{"norm": "rmsnorm", "rope_base": 10000.0, "qk_norm": false, "attn_scale": 0.125, "init_std_o": 0.00663, "init_std_up": 0.0297, "lr": 0.000396, "beta2": 0.95}
MLP neurons of a small language model. Each row is named by its layer, matrix (gate and up: input weights) and neuron, and shows model dimensions 272-463. Each number is 128 + 24 x the weight over its row's rms, rounded and kept within 0 to 255. Numbers have three digits each. A neuron's up and down rows have the sign that makes its largest values positive.
After each neuron's rows, "fires after" lists the tokens most often just before its 100 highest values on Wikipedia text that the model never trained on; "fires in" lists the words (lower case) most often at its 100 highest values on Wikipedia text that the model never trained on.

L3.gate603:163114129162099119146175086128173129116094164148094138131106095116127129080132128135104106121137126091156089112101143101130134099097126149096145151103131110129134177118123092142155108114106155143135120095120134078143151098110160108096149163101125112151112103179120073156100126137116160122142129151159129118132096118102131133121107139101104082140095108118125092097134096104113112125134170150162143119108157183163135122119131133080119110104131182147149125097128142120151110142162159093089148101069162143151183125114116135152168111089130129114141101100139129139123119168153119119
L3.up603:158111105137106124134156119105111156121161115117099116121114091079163172121163135152120110087168123136178166161110124097109119145106124153120138157166140113134129137110125120125160149084138136085129130125121119104118155135119157105153168126129136106140148153138168151139139113121222140118124129121110143148071098128129133136148122121096117097143092118113147143119092099123159111112134086115143119117154130127150069131100158122121089158133134134088152118127116175120120152167117107116095159161125158146105177133134108115107111099157155136112102116156144153110161142093123124089
fires after: ".", " is", " argues"
fires in: "in", "that", "like"

L5.gate1109:096156175148091153148091123090139118065134078186120119134103122159094147189153094146161114133160065090157104159147123119107118111117093114097081106086153161117138111164102153137103131152098123143166178162129131105143128119105177113125148141149121107139168153156127122120068099137125131118102144127163095169120137097130124153125155134103149132151117148136125121155082100153185155179134124102098163121145143114118108111140144109093081115099109132105133116123144143164152107129138170113133141125147149167128121120141078090113104136112108137144136113088112125098121177127160149130
L5.up1109:155135153095162103119067140162096111132128080140169132114140108106141104099086150131103117099105143159125128114144126130180103089104111101089139171126112109125144117099177089189105115133110104137089136123127103143155098091133107148129136120128129179101103136148125086122110156171089157112171173163102146151111122132155163114129096157132099088133119131148101144116127107117103091111113104118172127108142118108150107080138147156123183190123149103143123137130117186156076201157126149113134110131149102154164123197170142110148156109098140162129140123132172113147142147098139097115
fires after: " known", ",", " such", " rather"
fires in: "as", "than", "to", "called", "from", "particularly"

L6.gate159:151084131150090105115103104135071116107146138145138143126152098146137176088098135136116140140058165103133155142122161112138117125136137116141182154114113133148052102126140122137119098147130136144131129184166096133138121145124132105134121115088139144121134145140120106166122122125098100125136095092135159131152116178115122129107150083111146100092091151097115104144089162109091124172168140050176118091119170116141124113148090152166153115149135128122191143114118085197118121092110139132115132124084081152135151111114119102128144160170145136066119123149142118096118138143131111142
L6.up159:117143102117154121135112103107120170141112078129143134108108121137088099128110111149106104102104139161098114140127121117097137146115113092137105120105141123153143117158119129111145130080116137133158114118134127135141116132127122170129128161158105140132141148116156129098093133132108110120180101127120149139071123090135174125113141116154108147142128145143166195111180067095128154166131128131122118108104142072152093166144124111119109107144107104122155116121144094126133160117144097077148155106130141122162135138135098081113100123119144143107154140153156153147149132131100119079
fires after: " one", " part", " some", " One", "One", " time"
fires in: "of", "in", "to"

L3.gate1759:128141192099160153113123112138146129175087120133166125107145101102121119127101112143140095139155139096076145132140128155126166145118157128201174140154130137120168163159153110121136100100123128153156145126119107126108146137135136136083114104135144095092151143119137144094123104125118182148146125127123149102149159084152074134097136117114146134119134115110104078091133116153127164113163123115150122057095136120153138128110110117080108136130142165086126091141132102139102118122131113135108153080121151114180093090123140155107138142127113146099112133142158119142136135114118137104
L3.up1759:138091125154178160136121110134125084139103157147121164138140099127075172171125102080152118149082149153107112091132140126159099106111152107135098164107134100139144124107075143131114170135156099148141132150190134140169152149145124206139101134128128113163148142109171129112097125102113117171103096113100125131138135122123105146114108103130105125138165150125157116160152125130128115133141143165144109123150085129121109098135154196147156129151169129135129087120129139099133111092122138149156104145099160072159100124119123093146102110127109061170138136108080114131086134113135123127
fires after: " "
fires in: "2", "0", "1", "5"

L6.gate258:116148085120073139153106162133092097125125151068166130093115101095117106113094162121128101114137134077178113166154119144111132118146168153126128152145145129117129137120103152098121179146177108121121113075168126171101078122128122081184089117109125152153108147112140141138159078155139158168172150152158102137120133153099084112094100145136130159162144122163147135136105143157105129153184135107118119129136153104122136135156109117181145101136177147125109114129160120134121134144154114152143142114165168117123130138089151190145142136127145120115123089138168110132161152105143129138
L6.up258:137121097141136128125110146141146165137149108121077128107113137134108126107163149123112118127079143145143093138184099154129089050143130151166126085156144127081141149143093097164083152131122119138134123093155129120111157125101125135103108112118137099154146136126118112120166125100112149121070120145145144176106150153149142162127106095112139164108147139075159088136078092160142113124129141147108114057127173123147165130113150113127120129118150117160122145116120126147136140151151108077142094134118118089127130136115132146097104135150135123134127101121134124144134109133166119094
fires after: " in", "In", " on", " In", "On", " On"
fires in: "april", "october", "november", "january", "june", "september"

L6.gate1797:111154148127125173143145125143095124106127109154104131155097139135120132143105161109100148139110111095101113096212193118106118127159128111106116150155110106124142136068102152130128135130172128141119185127105132086139146103148113166124128090149177151103141134117146136149122075137102141105110136182096145138146126160067138111142149105118115071100124137117075144128126113106122161133148142097093159078144130134135101120157150135088148108096111116085143156152149087185117106108130142111148135173121147089145127120162136163102107092146101089140170117110120155106101144175119170105
L6.up1797:108159131128108166149110126118173132098132088153140129121153047116143109137136153123149144107144140109120150120131139105112149082192152163136105135125089132142146140160128104140134111111109118104141196094126085132111113116144153134151158157122135076124141095134123115140070100129119148115135109137158124121199083109117101122160121093107095109147135160098156128128091152117121109087127142119135141155136147166164122131153135096124098153112132171111159161174133129147090127105134092079162134145143131134126145147149162121126112100110126125199151133124112091102126117165112170107
fires after: " well", " known", " such", " fav"
fires in: "as", "favelas", "by"

L5.gate1224:101115147112075109133114131092139138098125082120147081146116114108124099145140095133127131142153158146151139154093135114105103159072125107133096124110142151112055106120109064115099134156068122135104137130092160116151158128142169145156143128094089135128145154163159116153135154137150153167112157129129146148128117072165147174145106105147128103109117111131089180137133105111179100119131091130135112120158172166125151133158146129110149131165130144097136121109143138150134154141145141149122132075115115118161165171164120132137151100151144174070140112097119099112122130101174145135
L5.up1224:105096099110111102124108128116160131100119094117155134189102182092128090138143139181114124141130110134126133126162107125145148176063125160175111115157148111131090103152158163172101109116170101175115139104108140154123164117120117116095118105085110127141142220116174145097111154093110122104084087175094125130099115126137131099121101120145102110163131173146117166127176113125138140150134112114127109150148136085148104180113150107138133121087149150052130147110143159124135130097151107170120130139115126112160122119114130146149116179151118131128121110152112140095099126161140112149
fires after: ".", ".\n\n", " (", "==\n", " ==\n"
fires in: "in"

L5.gate478:156151115113163127106172151135154120125101133116130162149115116166098169098094116102148119125158197158139125117088132135157165128116150157118119119070145136116101126168111111077128141073138152108141175086116140115103139112152123106122182116114137169093180135142164139140137164168141130099127138098117106150112115104107139133093196148139138140185141098109133178159157134119130154150125163138189114110131094130133149128116136067128123133134091123163096117135163109142112144157085128160102111158177068147132101164139131125147109134132146161140137138140179096140171116115107164117
L5.up478:130101138174143156108118124114145132137125180126100101134117146094168115170154110129079178100087123140087134099126118131077137131161140139176158124126107151113106133090124115159149116113103136143103156106156124153163103120120098103125185096147089116166078142124158141117137138092134135112134120140143113152137121145111152101106122122122147114105103134132123154133129128122133096163129103118136138154105112124114103093145119148147183130160121100118135170137131115127113096148160129096167128145099094125176126161066125131116109161122116128122099106098115147137077159143159124162
fires after: ",", ".", " and", " but", " (", " the"
fires in: "but", "and", "with", "he", "was", "she"

L5.gate1091:143165142105095113069113161113146155161118099064126168122123097136107116089165109126131064134141091107135150115110142113153132165129135147122099133148119146121109129112147136135128109148110105151107159123138128122110137150121119136139128137112160109112154146105101119183117163140124111096088144135121171138145170105161153125132130172112103145155096136100111145138101122178153138095143115108116149118118111149138120126087139133118114102111121120138150121113116124082131090088125100137135083100105172133104102152153131142102110114103164141113146098142122107154115086172133119154
L5.up1091:108080151111155153109143133148121149126128102084154112137162159121161101069081139101112128112159102127137148110132125132143137110125125145120121122136133150120149121104082107106105150125122100125106107152108122146134082185124138152142143079134107100145092158101107169178121160134138117107157174137094127130130082139136094135111091129143114139131131113121103078141074102141094108118141044138088127158100133139136141099119143148126132110158129125150127140158147149078159132117099195136099143147125118112132147125128125129129148143141125134129109109167127095112155087095129117153
fires after: ".", ",", " \""
fires in: "it", "he", "me", "we", "i"

L6.gate2:126116112129138124151107174145130158079095123140114130189105129169092131134111136143128112096108118109068121139117118104148096142139129116109162156133162144130131120154125102120118136141129101140174144114148145100125121108161132135102086086082149103112145162113129112095112169126114165106155144118113092079112105122121140175129150098117110150134119114137134071136119078112146108143188146148104132109151119077114133125179135147169131141127175122130148121106123096144118101128150163139118148097125111110104119142141155145183155139118119091153113129130135101090138139085127163082
L6.up2:091108150088094128132112134130111124130100098141107130081151128110153101122118128149141136139099139103126134127102143137133141159090130100098085124109112128094123105135126168121129136149104160132120130146111118149183165137093170104120158175141093119132142143164124116105097116171148101097115137125154113124162138132145118104132152149152106158141128117104117098170160143107096136108143085095121150133123079119156144113077136124116145145100157131128153107101182089112136169108147150137110142109156127137167118160135127156125089150132117125075152172144137129118101137143115145096
fires after: " one", " of", " number", " ", " One", "One"
fires in: "of", "the", "more"

L3.gate1840:127111129155140166096126101128092125120120124123092133149132110084111090092114106113156099147100146108120118143147108117086121169157135167129111170113114100170128144164135145141166136128100145132137178124180167156172157147105106151156129145127171108091161112126139131158116144113143114130113150089124119112150173151142157123115146170142099131161070079162150097152094113125104125109116130146145143121130158118129105110139111097087114147129131111113144073095155117170141096114137143165078134135144173120161123166162135136095120086139150127118083136138139090154113104116150143113
L3.up1840:106189164107134118147124117138154121146099110141144133132122144095111134142175172116122127131098125146085151137113165159156113143134101146154150152105163149142060135116145142128141149132157163123167127135137121101099126100147148118108059141143149163106129154110123131146122098141158137152149106183123117102092096159113171142117105115138125152109134106071149115107148123132137153155137129140122177098113124110139165161098112147111118127166132126146151127128156126149137128070162157130100149168136121109158150155138139118156104164129093116136154157139139096111088098131160157159
fires after: ".", " .", " total", " number"
fires in: "of", "6", "9", "8", "4", "2"

L6.gate268:132084126077152127115197154109150121113133087152113122124131131143090098159138158140084092126108126111125114094084128136172108147160120178147103160068142137137122140169134133098138153148136143167149120152135120116129139116145177126115132112130095108096148139127114106111096141115151122129122158119140166120137087193177139168123155151148156111082142137136133124101163120122131093115107167100128075154102112162128128143166191171142139176131113137119108154123122115132166126104172130139095165063138129120115138153158150160095104141132132146127139114121112151108117091116120110106
L6.up268:147129144137109092138104108124172175116129131102101153088110090145132136099174133112107101120110108122158143106122138091107135058119121077106115089137141111104117163126144106131134092152102084121104141117134160149131083125103173127130151117099192141157098123153137112152143097167134119128123097103178161150126129146116111127135095161158088129122098112143129124145140125125130160128137122133128142108095150068176130144106107120126121109114125106109113180117121139138152107109126135103141119113126121163121115116143145074119149084070114090155129130145109124103113140129129117109
fires after: " ", "–", " that", "."
fires in: "3", "6", "they", "2", "0"

L3.gate662:109068114126126099116173138114099153099106129097137109155142142151138133169142115104097172107103076113148139154168133120116164159120152109124136149113130177153148146144103095138118144149111173111150125155124115122168113172137156143175152133141114078104142100124130138124089154129157102121154166122156110142153109129106115138146162152161151126117153136101121156104094093122134139100107124144085075136136149115141098171109117113132145134134142104103156159108106139123117117134153159126110101142133134124125156139061166127113154160137113112124122134146114137155091110147097163121
L3.up662:194116102112099124102133151137120149147089188125129098121154122093106151132098092117140136116108087090157146153088171124138115109110140083116117069136101117105133114121115100132142139137140151103130100134115105113105135140115133130141140134084129134104128091122095135147135141164147083142126122128159109115130106140140124112090123132121123119117150110121143181091154111148095144137115143149115094159119090120134122110130100137120151109130136135107100141131104138102145139129127164167153100117150109097095163144125121170155110148093138130135120158150130139152123190119131135120
fires after: " ", " |"
fires in: "1", "w", "2", "l", "3", "0"

L5.gate1675:142100125091173119154176152133116165118089132128128123153115127157073122135121092164102096152127149127129093143108165132128211123136132143155139112106114154114101092163113122137119100125167152128130141119138118140106210156129075152077140098133119116127161148098163149152070144136146118124167152103133122168122102151115117169130083116128161154165130143134150142105113131122104139114115132120105112158146119155091119114128115117154154096172172145109114138087106082119122123095124108110105143104114121106144119146162138115133153117082147132140089110117140129151140134140178126117
L5.up1675:106136154175093150140120142079069130120156134096154069141130109136112118133138132106132157129136146130137114133182133128123164115152112127116144162133147108148145113172153132121112104088152135136114145077110090123112099152098086136107153136159139090157184153140146151148053150114134153155146062121143096145083102170126130134131092150101161079103103144110143094115151135099149131110132119143129108144133118109084132131137103115156130157157156107100143160091080159130140097100122120117105136125168157077156147062153099133135100120095156117152166165158144151112144146106149110111
fires after: " in", "In", " In", "."
fires in: "in", "february", "april", "october", "march"

L6.gate1085:140179100129060140096109110115177175144129102126107116109162113110084144125110109098095111188129129125154146150127131075106138106163121095132129174129077087131139151104069104125165146133119110123156163121104123128094098148120066131142139147143154140122174126129115089124136119149105120117146170099161139131149136182123130156152108122159113112123123106128148125122118118153133119132084123106120115117161153127129112105125122143118112130139170116116151099097114146156129088095116119159139132121151117143107123153159129116117170111130137104145159173128137119140138154137143107139
L6.up1085:153221129113128141114170130142096123106132078111108116125110051144096103115182140120140121078124116096110174125165123154066091116172124145136100144126111093163109117140140113123097107156138168129132145115142120143130153123120082135134107116135142160146106123125108127141184137119122169118144164129146127103143153123127126102154115103087152143171078176153169125172136153184108138109145150146138157132118175120115124112131113151121103149115142069142134163077125113138110108130158111136116115151098122136117129127140125114108145112119111137131161076121120133140183170114113097144
fires after: " such", " known", " well"
fires in: "as", "like", "including", "to"

L5.gate1602:158161132145110149142114165082155126135129103106072158118124154082140144148162073134182143162129196128114147138136130149120141141153147111152117115133095091101138138145093091119121101103092138157154128099131103098129181113158128108125126128119175140117150162110158101150151167119097085107118102116106145119174092131150155147117171055124118109134112102145139148125122126135112148175160162086127133134186125158117132123095156146160158108120157135122165096122164173151123119109132132137116125147104122147153131103116129082132134120147114165138135124155145128091139143104139151140
L5.up1602:156118124094154110132134125115123123124128145122159136125136147179138164114133115154096133132136111172129130086090138126111079119153141154135113109126130140100121114135134107132128076155154131147149169125092100130128116141097165107120128118096140128185083176164144131095114095142148122080113095134110106159116148155120161151139131108102123106118149173086086135124135104119102152142167148140157154126148110170148138163121121092139100122112117169134145159137114151119138128127167131097168125132124134153103120109125116101167123149115133149095161149153094125131137122135119137111
fires after: " \"", " (", ".", " the", ",", ".\n\n"
fires in: "a", "an", "to", "put", "main", "as"

L5.gate887:146118119144097153131168190124145121105083101134112134123149124156136131126080156117144146136149153129092110121129158124136153128160102111147088132092149117153137103143110122156149111103122128186116129153112133142159142083139111121129117156085064140096168105168168133146125083161163127121140102155096156147153137141127137119106149100136109101133111135132112129106117115102129112116128128093118117164133102146156086093125142134102104131104166164140130138130142146146072115151132140160122153177123088102152109105128172146163109154104113152118169132112117124125121148145130133145
L5.up887:132133117091113114123119131105174088122142127119128119091147132130160101107180091104156155136090107117139149174165105124121136145175145096104114109137149135117138094148110112102190133149091111117126154116125135133083156146107103144103101115193118138181158121110105085163115082182128143116098108130156174128133164086138096120117121121121132162131099158128165113124131116153122147126134097113151111137163122139106129179121100090125111117115144086069168095147167108101136115148157105101097132121157119195171131166111136148128119116102141148122126171144174153136115114141120142118
fires after: ",", " and", " but", " along", " addition", "."
fires in: "and", "also", "to", "with", "but"

L3.gate1625:138118115069114110136128148121155116139093113129107121119124129123085105086109132112137119112117099078150154147120078162119150155121129155145126144125142099127137190133132165150087132166153140155122143101100121133113100116100081129100113150112135127138120110100134124132142121128127153153146087112165126130126134148123108149077152126114133137137117123126122128100126176185114144125145171182136138143089124127137086112116095084084128129172121147096157123146131129149168137160125131120181131106103149127150130189154076167122148111147145102189138124100157105135118146089117118116
L3.up1625:124188127104118155135146127108105118129129156131130134148158116074099118143119100106103116142111070146113118096123101118149126096145132108151139152116109091123160138118128143128120116130128158113129138115143116108088118136105134126129132134087135115135134122141142122118139076114140135126113157118127144158191101127139057108116083132100148145138117154130118135143132148115110143122127151137170128128065136130103118118071094133109156165181143104130106128121105164111113115134107118128102149107141140116115108138144108132134146129156145144097097173111148109154133155139123137123
fires after: " ", " |"
fires in: "4", "2", "3", "6", "10", "5"

L5.gate979:153101094113092104080129173131082131106124177168122117147148107115144166114176112094136113124164139079144111128146096136096122135115112107126136097165152096090134128166132116177157154095164101127163137105105124135150143116138135162162128175086141139137133141153074090122140158130132107161117121120122093114114173100141107143163134122084094141096114155125132138131139143088154127122148139120129110148124112161096080138149127095158125112116112144126130107095108153102106137089157112173134171103120140142097159139110129187126114118145140106131153149118140107153105129181138171158
L5.up979:104142128132148135138165123111143124165053165100105151110109135123119123078095106080139130145125127091115146141147139129098139135137128102144116129142155155182162125114115105160127143131127163155117113132139112142173147112107146145097144135185133139146190117152151145109127160106117088084117112105117134136081111144141132117157143120163125111141094074137111181120123125140111055136137139115147105188152085124153173118094154151117100130134121109125144126171139128122138127096104139153185127119130141091141094154151098161147079128091117161135147124165158129129141119139148149127
fires after: " (", " \"", ".", ".\n\n"
fires in: "a", "an", "1", "one"

L5.gate421:099100075083131175205156140165106142138134127122127129127100090152119068119132116150142111091121145120143183150132076161143110116156120142147158157152088099145134147121109137119125149072099158101138163159159131135126136127136150146123154132177151147116189130142135073144088117108143112145132113120146114133140159117135136164155125151127125160119163129123140132090169104129103074109131101073138106157196095111131189147116124132098101109113151121103109078177133136150111180093128113142178131115126152114127133134123128111128122135119137146148135093139147112179158147132158139100
L5.up421:105131180150151148116138139154130115141114100157093132150113165173134170129149119151133128133133153124072153109129131124136124157112175132135148117137143139116111109093110159143138111143121098122115104137080106162123095131110173143090112097188092096144133145086114146162175125125171055109106106122143194124139107151126141096137128099080166121089119140144103106131138101107150088133094121139146116138118125166121149168123104170150182115129090137121152089096126117130177123081164150111149150126138166143115126131132101113114119106139138129113144128080098128162148104124151124116
fires after: " in", "In", " In", " the"
fires in: "september", "august", "june", "november", "january", "february"

L3.gate663:161082141118200149111164112151134126118108123116153139109158094118102099132136113101148111116153137094172111141081129101128135108135125112082154129120105076136120137094139171178116099134119136107091126092074131119100096153153156146148114122123152122120148103106169142118115092137101095093120160076097137079129125133117116105146090143136129140153108133143078171119134149165108187123123086136104134137159130130101100148093140123099102115093115139151133142146124110110143124152089126132173109146145086176105071092159120135132104090125136111124091148132116094121135168151144177129
L3.up663:107117149094157138135153132146136137155118129086121101133093119126179116136107139109115146124117142143112124101115168148153148125098131156132098158133133137107095184145104129135145112118089102113125077102138144122151134133152159147127148116114084124154105133124183117145129153119123107132088190126150127122139121103139100128124111135133120136148143134098134150110170112103160115130141161159115112111143103166155139108130165128115118081068152100151147106095143130135123152126135138120100103115159167097121132120171075148153152121132123124139106119136141143168115145132129124095
fires after: ",", ".", " is"
fires in: "who", "during", "atunwa", "at"